From a checkpoint of a small transformer trained on Wikipedia.
Architecture: learned positions, biases, tied embeddings, attention and MLP in parallel.
Training: a variant of Muon for these matrices, 361M tokens, 11011 steps.
MLP neurons of a small language model. Each row is named by its layer, matrix (up: input weights) and neuron, and shows model dimensions 16-143. Each number is 128 + 32 x the weight over its row's rms, rounded and kept within 0 to 255. Numbers have three digits each.
After each neuron's rows, "fires after" lists the tokens most often just before its 100 highest values on Wikipedia text that the model never trained on.

L7.up139:094142125123128155127131146179171101165081155127154159171115125117120171098105094095041158093192169153106114164116143191113176137110117144162164141146061149050179130128140145092096201170114078129059155077145143097145129116161122142140129171074132120142100145116105144098107140099166106147129126183154102093115186070126087137137140117099190115149105146120086211075131159108141089073156
fires after: ".", ":", "⁄", "and", " "

L4.up239:202160123105132135104140186168112083122101109144136196120147155166118131097080145106059125075105163087127128087155148133132110105192173143171118148070134138181191153132143180117123107176059051086109105125135113138149071137107136092125099149152150123109149130140187177085118153161129181096133162147162168111114123135151075121125116139129178056088160150167130129165129165131110085101120
fires after: " |", " –", " (", "-"

L4.up194:161120120063152115182068137092044182148181156130060121116120092177154121125154156096143086155116130157152119140092148138129087107152084115082096133130124134130168175126088097120113164176159141107118174121107086067131154140190075141183137156154165231050139131127078129130128134084081118159168169125103160139099167133152111049105127107124106159094118137154136144104112119095123128132116
fires after: ".", ",", "-", "\n", "==", " |"

L7.up381:206087116120132149130121098152165134132098120147130169112128087174142148083149164125166085066074164122091104157134129133156115140088095111161113142061113110141185108138141110136141129134080120155104164138135147137129098117149171077103089108159116123142142062158150141129136045094086108168112165144169092117162025177119107153178071121088119115167113094183178061133116141137142120133082
fires after: " Bo", "1", " Candidate", "bo", " Fi"

L7.up545:124128163100137172127131062067186156174148097142111129153109113136156169138085111163152094141117176126160131186140141132089131117132082129150052182125136153119113136138152144134123158121147097131126073182166202107105209152088177112136032121103157169134120083107124103189120119104099135154109099154159106082111123184157161130149105136116057175136159035126097126142147085131164150108076
fires after: " C", " O", " Ba", " Fi", " Bo", " Pi"

L7.up276:098137090159164116104141171148149143193105132109073170059071081090120105089103133133162137126097067097154134165128239192092144162185111125130152034132148122096138124118122104104131045120170157112162164123138133145205114126120122135083180095113164106126109121173089123162108138162103127193162156133148141126163096125157115101094073132101140103105166155124143135129171097136124184188112
fires after: " ", ".", "s", " con"

L7.up122:118078132113106118106134164132127155136147093098119067070128178122110143161135109118106125164121111147125138164095129136185157075139099130140147121183146121155106195045174053149150111128099066083185136109136120222138106096137197181096062140168163096060156087080142117130153129108129093100110164111130146125125148115149117079096158109094161129146136152106136105100122148109093076177120
fires after: " Al", " |", ",", "-", " "

L7.up677:106122107061167179149180089168151148110133136119085142075136135097162103116156129138115156108107133117092144084109164099134070155110177135117199116092063132089194177160109103136069123110093112126124099051164073181119085116177071167149146121141162208107117079104083069120107138123136136073181115109138111167137142135124097138129165166154110156113116145103080112116140135108112102089123
fires after: " the", " with", " an", ":", " that", " for"

L3.up689:194130108164128127130117103086110160150119160155116121140140149138107100081097119115145108091129218082145153119124114132166086079175172167203062119114137125122126152114090087145155120162133000126167117203094123113089082156112149106133065097109167144112133104144139156155152150130064121114102147165154102119170171130108077133109158123117103053124107098138144154114176089145146135103185
fires after: " |", "2", "0", "1", "4", "5"

L7.up22:102186125090124170185103108084103151105069177144161183077078114148139085107153151106102088134084105135190161046129153124110089141160113177119132096122145163144157172048107116155136121176146158204072169126093127113137153135087070110083097119105140117155122139127126178135080110146144090126121111110146146127157111198094181090146121163143153162152157112118137104140101126120095170163071
fires after: "2", "3", "1", "4", "8", "5"

L4.up41:162077178093177128144076087117120127129124135159144149145126060135076115119154129110125175029122127165131141112109119183155116113129065123138184118096119112088161178146187120131107114083130101110128140088115186087156139099141101135142160155083124150201155088134061139091151102106158111190148125069130161199101173142154124087160150087152149138150150113092142134174148132164153134166081
fires after: " ", "1", " $"

L7.up692:136109151164150099133082083080174134125213179125168166135096122121110181113134146131126117180158133149135098123131123135097101102124131127143152109130081151170147111115129133140160135084117176106036105122153109125165169139113127113132141099088077054125082062167029092179167094172173170129118118176099128101127098155155168090103138140105077180159149112082118148097115144151056119144119
fires after: "1", "\n", "-"

L3.up293:110183130064127191190147162124226113089095158129142097111058152134096092079190126131108160110066141155110114134121140115101104137082181126138143111142162098107099122103049107150075127135115143160145126135131108147157104082138166174161113094075097130187134097140189102165120140139106106130135190124152166126127111080163158111144123098138152109165111121096153109113121128142103127134116
fires after: ".", " |", ")", ";", " "

L7.up241:050136147183123152132065160079125131148118120123110146117166156132216108139177094147142100202063149197168132110204119123187127088170136131110144159149131147131091132112153154146148131066137163129142107094139138156115138085122103123171091151168067167132142141144136116169127126138124111096142097118116148135084127096138120109119120188144127129136079063108134118127106181134131154126114
fires after: "2", "1", " mid", " "

L7.up310:168117146152151115127186116181098130060162119114112141123174054150109149160147108142135097152163179112146112117137160133094108089111131116127139082088126121150176116148103125114107137126136116111132121131197174174107135172123138124147079111187132163127065113067180107067148122122116086085095141123092109140155143135141150121168122165143081114157118141120104129092126191156142000131138
fires after: "2", "1", "9", "8"

L4.up314:109151142137075138138108068159147145142113113177140103140177083119139076143141126099079093139130125140152123052115096169097155107121109118130148093141104151119091135099084109188133135107208155085114106144143164128091159118151136155158062154137040096135118136079136175210113205130107088141070193093159137105122123134136128153193096108126144136107109101119119149164133156100173083143207
fires after: "8", "1", "5", "9", "6", " "

L7.up332:118078068126113134125057181111162206144130156076166127125124078149101191074133130158090150132137139139137109118096114147122114147111144086106158133195093100124132186141119060047174119117144113147135125176085101158175096090093058075119107072112154062138136195128074127146116114074131145131122113152145103146131144084120151094078065131125146114167171142180131123101097080078115130117130
fires after: "s", "es"

L7.up488:120163092131160103092141163081140162139151165098117132165139099101120113103111128140124198181165118093146141160131130098121181074132174083116060136162136119097129087128128113090144106105123141138126136084122139120156075156152107076125130117111098151115129199165142155168146154107059135140060128136125181062124098139168163137162181178105130117129147090097122123154055139128213073172178
fires after: "0", "'", "5", "1", "9", "4"

L7.up312:095131122160169127151113118089134071063147134132110125119158079105112136152104081189119109118166128158148136140148128137163103086235211104167116132075153133110145096124107143149133100051158089116136142141082102125121114117120099134162110119131127081174138138090171113149122130122127172132147157149125178149153127136118181123125142144075119204175165067081076193124121143190152116176119
fires after: "1", "9", "0", "2", " Dur"

L7.up670:162139126132058116125079116148173150117195138114163127127095158145155091112161191135152105153104085130144106110125131138120191140128075122099131079177137125103134126131143155128152138140186156119102152090153147082144160128111116105152161160151119123133128114140138112062158151209062155109121157143053084109088078228101180161104146117168106142064178167121162091148147163136150115088112
fires after: "'", "-", " \"", "T", "/", " ("

L4.up741:106135097109114105086147138117171128176117058112115083137117167115064170075155096114165147164146134126160148146099157128131174130152102105145086137080084128155105133121161135113079142146201149084174128162177078138195201167102127107073110093096156171098154188196162108170161069180170099099109116099095079116098119177090101146106157110148122134110150135128080116198117160134111131094134
fires after: " /", "E", "k", " It", " He", ")"

L7.up221:076132165141097122130116132096143140150195110126112178185117102129113132086174156152165154117115148210062127140061094111128118052163156144115095128130167144085153084111097096117138116178129138114173157080139084154131069143112144107139119175118095089129124181153132143154150123102094128095095104199091150187182135195104090178137124163129141069115153137100120125097083147157144121159156
fires after: "s", "2", " third", "4", "0"

L3.up318:143142121143183116193161101124155114108086130068099247145107136131149141105118119148119123113200134182194053142143130113168128154151078092127147100102070129124128177195175096137155113109104102138089170078106202156119158113110116145137109161145109130178102146148120136093088117096163099147096066109159104143164087143158115067119098193116115126148166159126146111200202151122085110068100
fires after: "\n", "s"

L7.up707:133151099101182157092097095152122095165121121158150123228144101161108098089153117156114112124128105139183137127058097090146123142120152165133046123158141082131128177101116161129166102099197114143075129179143163152164112070148132183176148165103147085131123093106085122130085099124124165078160147136142122147090128176083160117126096092087117114138092134114155126117113083132153116049140
fires after: "0", "P", "T", " T", "6"

L4.up27:073119166154123135111093178164097150143098170141151109112105133121052126117138134168135176132100155136144097144117134096085079117170120111097106182097183147137125184131161112149117130122156140116099069065143043094137167156077048126072086150082152069134100136176156192130134116106102158168180141161104184133120154140082122118144123132109130085145170136149140143123116132113117129142155
fires after: "\n", "|", ";"

L7.up456:054144159143088108127166106132145170140117096136160145095146171147116115163144120105131097143124122166155102182134087173095179060086156094155167108134142097082131078102109096123111101151153086136103159144109114083113117122170106137140113196086180153176139127144068102224175170162144162106133163129108143127176145162076138112175107106087175071146088069175149073114089166144147117085169
fires after: "2", "1", "3", "ta"

L4.up6:147180144163154159132182121134179106148102140093164154102126172113084104093065096128056093149141167142149103135156165110115171124134125144201099095110125124104187162118147131121046136143105188162136149110113196123104136149120107155130162085113075162195091108104082085113169145141090110134105189159170162108154150139121149135153093069110111156176138120090116149061150106125131094117176
fires after: ")", "1", "6", "0", "7", "4"

L7.up289:113108140129096069161160147107115159099186151109128123151127141166120151088141125134127141132120131081144089177087165107104157128179161185124051125130128170113151177102133052165118154159165047099160192092108084129086129137106169111166130150178128139140131109064104085130150222146119151074127086172200143108149153147125126109154145157075132102140091107134116113185135103109166147153186
fires after: " |", " ", ",", "2", "3", ";"

L7.up317:148138164138119136183084104138104066084112158062043167117121141169128142075128115147175170103132077149135138137125114162128174100145139154125108169104104130141145139167121094097154102115114130161085179154148197103104154109126085083087105135119112074161110105141150115174086081164118081094147132161063150144163096177111142061149143130159066091148166107113137122106125089093145126139125
fires after: "1", "0", "3", "2", "6", "fe"

L7.up548:078141125126135146089181139103130123121144134083112116197104176133095081185104135155055115112170089156145167163190131111174144138105170104144150079083109134100169074083050115174090176087096076120190130138108089064100069125154129157100129177129140164169131110126110129126125119068155126177009131163139089178149170144083151139147121146127149106119121117123130090191153141149092123151128
fires after: "1", "9", "2", "tr", "–"

L4.up336:167123111147152096180142058132103147136108089107150096079135099143156131111099167184124152048168103110147124114100101164151090154125136133104127163180151118164084101141159120147154075089172074112151136075148034172136101138120088156129098145117158158150144114125090157087117164143152113135101129104099171149130064162147073180133123132172082161098120098089158095143103116123122125166080
fires after: "\n", " |", "|", "|---|---|", "|---|", "-"

L7.up412:114140162116169076102147091117131110150166177079141136161066117107178075147139115087091071172162113150114104134162193097097120118176092103154061132124129110138110145163093088097087096163142133144137166114148113128139119090081076077117107105154106152128126127161218107159110085135127161195091109115127133090167131163135090156152172184109079142031139167144103077148114097131101104146180
fires after: "\n", " ", " to", "B"

L3.up658:171111163095131136144115155115136112141143132120114134113134103114106111121119112172180097094149113199142143103154165133132091119069147084156147083093060133111083075082109142127147091128077150163148172169173147129226109100181168117088047169124109102117104141111118101148144139187139109124128057084185105191109141138123094146073087114142162118113179123154174063084128188161148158144140
fires after: ",", " in", " of"

L7.up26:161129101114120150142151146128205151146066089135126108145134112170071070151084154113175129107129162107108099120132182171152069135082176053139142134129151135098155133135125075123121118108149121165167153170091144159157085179096149099098131079111175054119121183136079147130119148139159103128136126143105096153087138131119122150143113145174161115121100172105108151112117116145122211115104
fires after: "s", " ", "cc"

L7.up588:078133114128145119079125124132166165112118131100144117103099186121103131113134132136106169114148132135098127138105189105186145119149116145123171143139111097150131143121178028127123181158099126130126208096148117130109115164124168116118129133202088117113133180133071079166086194149167023045135115135163128167093152129105100079111135148151155138138137173116105117119136130108131160039175
fires after: ".", "s", "0", "ac"

L3.up99:169139099106222109172133068165106135202223068164115131134117113127107150145158143099130131118135144111166153186206101098095121094168102171151178148141090127121119085110150138131146118227098129123156137097056125149142111183138191124122130054110113127088093140127129147172161180180121047144149113138214121148112139120157109137083150143167150109078103124116129111128129098124149113156129
fires after: " |", "\n", ".", " \"", ","

L7.up746:091082181132119139058194143139098158140190093131181097126051136108114099136100111142146077136145133099036061115072114102121151153156140143151155101108066159150172151119123086176133131149117143120151126084134136107101163109087156134161153088154131163063159136090121148149123177149154126090164127087152093134152119098181147136183161103176124158169127148102128188134089121090157104065113
fires after: "1", "0", " Institute", " a", " Cla", "ura"

L7.up339:108156132093130092145111186081163115133111164044132098196114086087114103107213139164160170149166119065179103148106181060129136102161107138092137107107138088159113147149112147114140060149134173097148121115113098083173090119120099122120118110104133090195110106098212091113128121136145166115115170158172105153142113149144146135088211139136120199156116107074142137056150109105159099118125
fires after: "–", "0", " (", "-", "'"

L7.up415:139119177097128115146093169102108160127183128129081103130081130051082072135095129119137103127091152145099133130129110095116164144153149094105118096089108134116130130048169094123119099082109132138108099045133052089143118118106168189140121091146086190137132083100147106142142124173096111183172107131116116059096152137134089134147148160196091149121109154172100158154154134061140146146071
fires after: " ", " (", " by", " the", " to", " her"

L7.up208:131141164173129119214109110098127105154120125127143152102113111076146109091146168110117086116140099123104137149169151146121112174139122136145166134082084185125079106127118103166143131114144152146132117214170123103188207178098123108084060126127127129102120099177106066177142164142109131175139157106100041121134089115094057155143164117126097141158133146229110098161175041112102163175085
fires after: "2", "1", "C", " Bo", " Sc", " St"

L4.up711:154142134114109154165153120141251167138136117144142067150159097191150107170161144133145046092106163091166153172122166137092171080121142146146122132151175124118163145119110153120077123178110113154181083149128123132134130101095142138173127095158113139065154096153103180158162133181143176146151132145135107131105129091173089141167215131115169131115122118137174101125096108132182082139206
fires after: " |", " ", " —", " –"

L3.up409:086075139166132152117167151106167138127114102114134119109065138092143106115136150153175170149124083136134152168144110087159156127176145190167110179111148110175132218067157041122119151153153133113123092199119132154162137146117114122120135082112129104137153153115126151123117109122118150142136170095173109055143158135103151099163161087119109140190164152136106139145133057068115120156162
fires after: "2", "1", "3", "5", "6"

L4.up380:155074198142143129111104144138160175134111128097128121168119089144100132073128054193125072133120133145170119128121105108153133081092236127139144123126125130163119198113119122139130102145147166104110127126172163140235196137101172152091123160099160100190133152170143144080109110155155088095158123091118184130159180116131114115102118151162142145081131127078090150169136211151114109158113
fires after: " ", "\n", " (", "z"

L4.up554:089125119129142119054128132154158101111108140135125094130143147132122162174091158179134155048099182098169182121103107112119097116120152183140107119067112052085139173117081134162133108160073098085133135130119119097150112134111162098124111090079167122165152147109102225150131206128097155117184141109145115105081074138098124110131150115088090158125118114135070122141162091210123122191095
fires after: " ", "\n", " (", " the", "1", "|"

L7.up666:141073101088196082119156141138153157104209125127177083087155127064169103090148122123123130170115097163139125120180104111136103129100135166196085098144150106150211154088127078187132154176146083108141085108147108098097070177147141107121134088124215162184132108130155100102121132056115126095095144127154066105147142138102126094066208106141142189141164092101107117102108136159124093171151
fires after: " in", " Al", " of", " De", " |", "al"

L7.up148:093098147106197138177165198114126092073136077215158127151149135094164142116140104103161083135131137112154105103167177101172099100068162142155074105191144121142145162138122138134041131129090175186106105141107096162176136132113131136091145123098170139148129113136154116127140066149090092167099145169169127159080159094107093123091105135099145099120149093178132086131119152169095112120117
fires after: " B", "e", "2", "d", "3", " Ba"

L4.up307:139098112084128159158131065129143183112204132107097113103081155154103162192093181152105156108085125127104083128106127100135121121102123107149096170102056172150117117127137130180125085134120116114108145158126080123188148175126172170153096185184139092135108169147124111115129181100178099093123113120107110121125123133130049082152120206131150149141161130141122087144158176140146135135086
fires after: " |", " and", " to", " in"

L7.up679:155140132145121053149126150121139121120116071061145072081130172106172210161127098181118090129109145134105126152114139118163134137158122094122131122122136166095103098091149169150164124099139097111129136112140069097098121061097112097097064140137145067130139139145144154056122080143108096141017152102114146118139161105085138155166158092091103124126152139156163193153125132201116159126125
fires after: "1", " ", ")", "9", " (", " Gold"

L7.up684:166160116148181154198054118052136186142118147103119097179136157133145212144147103136101157135149112183102095126145151115086139154160137120090089170143123108113071091102130092075192104104137134194166121164144118102172093178078094094115129130139133132117128164154112107051086083147115134167126129155142165139063124100102149097107125147157149108128136135171130071107169160074099161163162
fires after: "\n", " ", " |", "s", "S"

L4.up657:075198145098122081133097094097137118111130121113069146178139075129134154200106128086162123148113132160089205063098097126164120108132132155100139077118058152056106126124135104111098143109153123109153133178145136150122122089085070133126064126155143133119147127136150125080117157073143112090202094124130171103094119146148117095135185122096150152104122167104151171124075193102143165090050
fires after: "|", ",", " |", "lar", " The"

L3.up225:148136144098123163141116090125204183140138115096105186110133105111123101103179127159111157109151087131123107070137048097133102143129123165130161105142135131114097144155030140117148047112142191158191096117101163150102084081109088129161050132121051154166141107111078132137102183134164132108143114151167163125152140134202096090088096185172138171090160123135138148106118097052163111120139
fires after: "\n", "|---|", "|---|---|", "|", "---|---|---|---|", "s"

L4.up732:085171209104123101127156104123110096107201129117159075138146124089104133146174159129151162173142141093126124113180152150127091036110121171131086145143102150136150096109116057096095142167075100152168130141131117158083125182104129142101075168064111082072135161111056179130126220080108118162134146107120113120109104121186096113142090175064133073117151137127163089110111147115113121134103
fires after: " |", " ", "C", ":", "|", "^{"

L4.up161:146143159104156176190128081145144160150147131139129161138135101161141086163173123086131130139155109104138072157141151138099154168096127097177091160143101192094113131123176066110194147130183084128077110149135137167125141134091116091113090122094086115087164222144078120200133154130123149116101130142158092081062150104105121129125150119114162123112081142156126080139148112194127103138145
fires after: " |", "E", " ", "W"

L7.up706:162162101121121119173023136194121125151132102101080172165107071123101117118095137160102174136078111147136175168162159127129137150136124091097148140126116073083085123121177110092157136158115069169102093109109148137181106097073130116175108085092174140124159103151133198100123106186131184133190107097185206141108178111150140160110102145148104141090138153120143121140127104116115111201111
fires after: " ", " ["

L7.up348:157140173081119114167141162144132124117166130160158156129118115118140145123134115132082141176137140142073132124159230113157133096073174138104135180076139112180109147154170139097147150115114149132131133150048100147169077117145129074097148088179115164092130072188089093136110120133115100116158117101136085101121162148153124168138152130159103125111101082137156115112189105027110137150102
fires after: " ", " con", " Con", " an", " for"

L7.up645:143111174152209163160191139146152191115138161155152133083124144076121126116142076129154096131129115085134097089099133089140107164133141101130123124113095161099162168181047120122089155160103177182159094131178115116086122107151082123135131149154123119107157155115094086130134118109068106234086099165095082133138077145087160134145156111166107108152193110173125134128072168092135107110112
fires after: "1", "2", "7"

L4.up714:105145159141177170199187077154181096083121126096083195098178134091086144083133086145130106185169135154189096119143098134136120056154129072131152106140119187125128120138108128092127050078141124101054120097130122103152164134118088121124112147147175137169157094106146093121070136109124162150117162114140113126145098165152144050131082145123138162130167121120159173123163100142094137140060
fires after: "\n", ".", "|"

L3.up236:143130089162071099117081116105097157173135180147070131120091117093121146153104135164102154071094169099078161141132165108091113140180136115123153127164107100117146133091165107124102147192087102083164121159113114104167158120133129156089161057100155103132158126136097142141177188159101067119139087176156129138134110080129105155095095104134153081135139079040101108142137116149138136113112
fires after: " |", " –", " "

L4.up596:147149182195120097125127153159165121117129158148134105097088100084134163131129097168110087099143185115082086166104115125107107140162145138152062167134112072122094162136159032101097166087162060090091143133120140179130119140161144125165067110094170142122076083153121160123125136144143142145117175180137111101094121169131125151108151084111116093141189036087117155148113096119126108115114
fires after: "\n", ";", ")"

L4.up256:110141139155136183103143160147114149071103153128114105114176125167115129198169123138141141158109180166106116126103247145151099138137180093171166136131177134145139167172072109088084098197155069086097088147151125123202165116109128100109161131138162183152125126110145142089064148138140129181169159167143128119096121197119101122128169108146126143070152112176124124130111115121052119189118
fires after: "\n", "-", "===", "==", "0", "|"

L7.up607:097181117154192127140089069166155138137076110069114137083107126113141069114108138106135130142142154131173142135134115097171132144143157119170155085160143105128160161141144119155126090174169060159168152135131121123126054104155135169106045164107102109052169116128159160142067113135122140152122105127091074147108144193122100101141180129108100173150138142151206153158109114124161173072101
fires after: "0", "6", "5", "3", "4", "9"

L7.up36:141160148129145192130130110169104159063113153127071098122107091106165132120129109112164154136128103149104123129200104074167136168111102123222114103128133143164151081119139101079141145138115058150110085140141180139051102147089085193141037162139165138121135091097145128103121117126146102216145128118151082104167095134122118129196154099140140120158160146166143140122125146112074094154097
fires after: "2", "7", "3", "8", "1", "5"

L4.up43:174117119130111150097119187156171125206111125092143120096112141160129095107110119204058163080130141168127105105143135087069179085183129125118099108144077077130098131107150191119115044126221137103099153134186118112113156143139146152192106164116109122168092116136146115119110168142116114087108148171153119115128121095162124111064192144113142116120137070127144173067137127136141152073146
fires after: "\n", ".", " (", "==", " ==", " |"

L7.up703:116116132111101165125179134089101131158115092123099126107108114125187126130141147168171159116130100128142118117091103091058073164177150124087156117149111091119111086152155118082108104101135102118139093106106070087167176085155123121192139124180098138150145114156111139129184143148129144178100141171198169168154094052155195158126122121122197145156029150119124133162123161141108155045154
fires after: "0", "\n", "1", "2", "6", ":"

L7.up430:073138084100158144136095121141197091111117149077182113103150147071069098127176075122161114201134145185121145158158089101121112154114224103104121139075154174173191092096177125161125107106128093127089126063140115110132109140092118084166116130113110098158122136166066099102174106145162170095109104127157103071096104165142120101155135145133184087131174136113165153096149113141134082177066
fires after: " (", "\n", "(", ":"

L7.up546:154179166144141131173089075111108100159125137121069179209189164135114074129128111159151107099141150190089090077042158114140146101123115098141170103111086137146086106123125110091175149051208114096105154127142139139177154155086126145125140102154108129175155156155114167129210139171088138096100119070128149130117144158143150106120105103120105113084137129113164081136154101160091105150145
fires after: "\n", " re", " ", " ("

L3.up380:156119103115150104121103081140138134079135118176185097134111114134060124137176127136083137139119079154116142131136126106110099129119104060200154156102135148154121137141109108148076134178116120071113141160084181109125176106208125117100116128140094142111064154104104136160100093119138172131105142108112103115171130195148134049124109101065181137092137145180144048105190194171137033154092
fires after: ")", "-", " the", "·"

L7.up318:070140117089110102203103147083100140146125162142166154158121161095121173101190126093123138112114086139134128187174145168145104168116129085111166035134122160157082113087149187091102130126139126106105191169121125139090098082116081174174134155060156077184139126148146117151160105116086156127169195078157129140106108141193123127117154080133130104153124100131116112148121070130124107154100
fires after: " ", " in", " (", " for"

L4.up655:116126143131128137137181065204150123079104103084214163099089148104136082125133116160157163141083132156113155118147135125086142121120201115140074170123108134101134143135155159152079132014137134121160104163176154115158155137119088141136159145103140119141096119144125078095123118112180100148105127120132123124158107146148144154109118163128117104126083085139065163090118123193090074129082
fires after: "\n", "|", ":", "-"

L7.up436:085162157143204143172179083091133127133125105111168146105146243073074127133128126103097141128160138183100102140141100107112083090150107129152169123046093046121110107085133109171161184101157129143124131204083109101103161148115074092112122138160121158130159146103123155091111113145052132087131153097107106077120187130125124147086138113116157134149120097141127070125138097131130111149089
fires after: " (", " =", " ", "–", "mathb", "-"

L7.up595:108121088181127163120113167137107097208173136109142086168099108122159137114094073127139197088141091096196124124163166105142111167160151128067110062135117090169067168149163125145147096145102150130148141072137147126096057108189117153118158138158116131131101105131033120124143141140114185132137084138145171099101133148167129158122106108174155178128073138178152148113129131184135132108154
fires after: "-", "–", " \"", " the"

L4.up465:136201112093156081102106103133140127117115145150124121177132168117150155117136096124106085163186140122084100110083134132096149108143125103129174140086140131108204114132124125093140138141151157135139164152217143097095103101097119151135059109146125120087149089093149151174157193170142144167165107202129105129079193097146089149100130112110141182089115079129162153134138111104073118142110
fires after: " (", ".", "k", "}", "ga", "\\"

L4.up197:168147106108144086171099136146097184138179073177218142147135115055096154108119124043150126100095107136118175129144047182107126093124167117129145075138114127116124108123100133107096105119079085134100133128198094099137120077099135154165067117175143158107186164135154189119102120111139183154079124116090139144106146079128135113113207117118158176131079172150173164122154112108093185136123
fires after: ",", ".", " |"

L7.up529:135122127119116150132066109138117137085168181095139068157161171093126054091147086147111126144148131184120164115203150134131114175085141121090068103113113144171089132044036158129119091153123109153111156138101181122117107146121119098092130173147100133123074131122127133068128133129146043121047149162113122084139129161124101096112134106144165178119095133105185178127116160118126151136133
fires after: "2", "\n", " "

L7.up576:142166117135175089103141142136076074070105117078053168116146144112112132136138141105143104187133131086124106126123179107081120139200194134137103105125179139134111144098136123133121134109152129078065125106143080137203168102105168129144139095139133131122109147141153106112150095093073202082113134135161155155151139123150101128130134134105080135159147139191148175184148141158094145098180
fires after: "\n", "-", " /", "|"

L7.up635:154159085190116090095147141148114118147111148106134134166164086090139159068097118162119139146090087137146154117141108118126173092160130156143127149123091132076157137103157107096136137136096122166132153115112178180105083141158130109048122124203091144147174158120106126170085153169065064171060086102124082160147204105124105171135137130092176177167104147090113126176161111148147175099081
fires after: "6", ".", "4", "5", "0", "8"

L4.up101:140161180137125146139115137137105179130138115124172142130129162113131168137162079096131087157096095199131090151073134178152077059149108134093187093135135127111148190154090090124115104153087080082165156099143135142114160068100145111173085148055105126141100090067078119136129141071124122135154131150135193165146163108146078122104151130119142118138085067080125160108185157094172051127091
fires after: " ", "1"

L4.up640:137133154141134097157134108094129139069158173162165114114085130175127088141165140177190104107104108129135127190093150119111080120168171148105133124166171161142162151050139104092096131140104116148166147150119087134076108072166106124080197041061176105114095146129125067163107090121095136131178144137128131145111142105141095116156122128134131194185106124100129080138072148163113129100147
fires after: ";", " |", "\n"

L7.up34:136148087042088128126128137168115106052182125205103150146150104136138090183132148122120074099109146134211119139163149138168104177114154134165128145098151146142107038065150122184135107166111064146161106135165100121168162124122108118158130153107086165157135076103143094157092123102132145090112165098179136173064146180129162141127133076139140077114150089157100126111124149102110097182141
fires after: " in", " of", "-", "T"

L3.up204:113078072105132098141091078104191142132110145169154097112084149117101140167199129144164088112117192129124148152145084131186134136102174172178081127148111187158099105121101161134120078134107111103151120082108133081084107128151085087082059120121150103094147156138118195153097160149107114129108094138088156131119170107162117096192127162160189177121140130141175150125172090135078143122126
fires after: " |", "\n", "|", " Gold", " Country", " Bronze"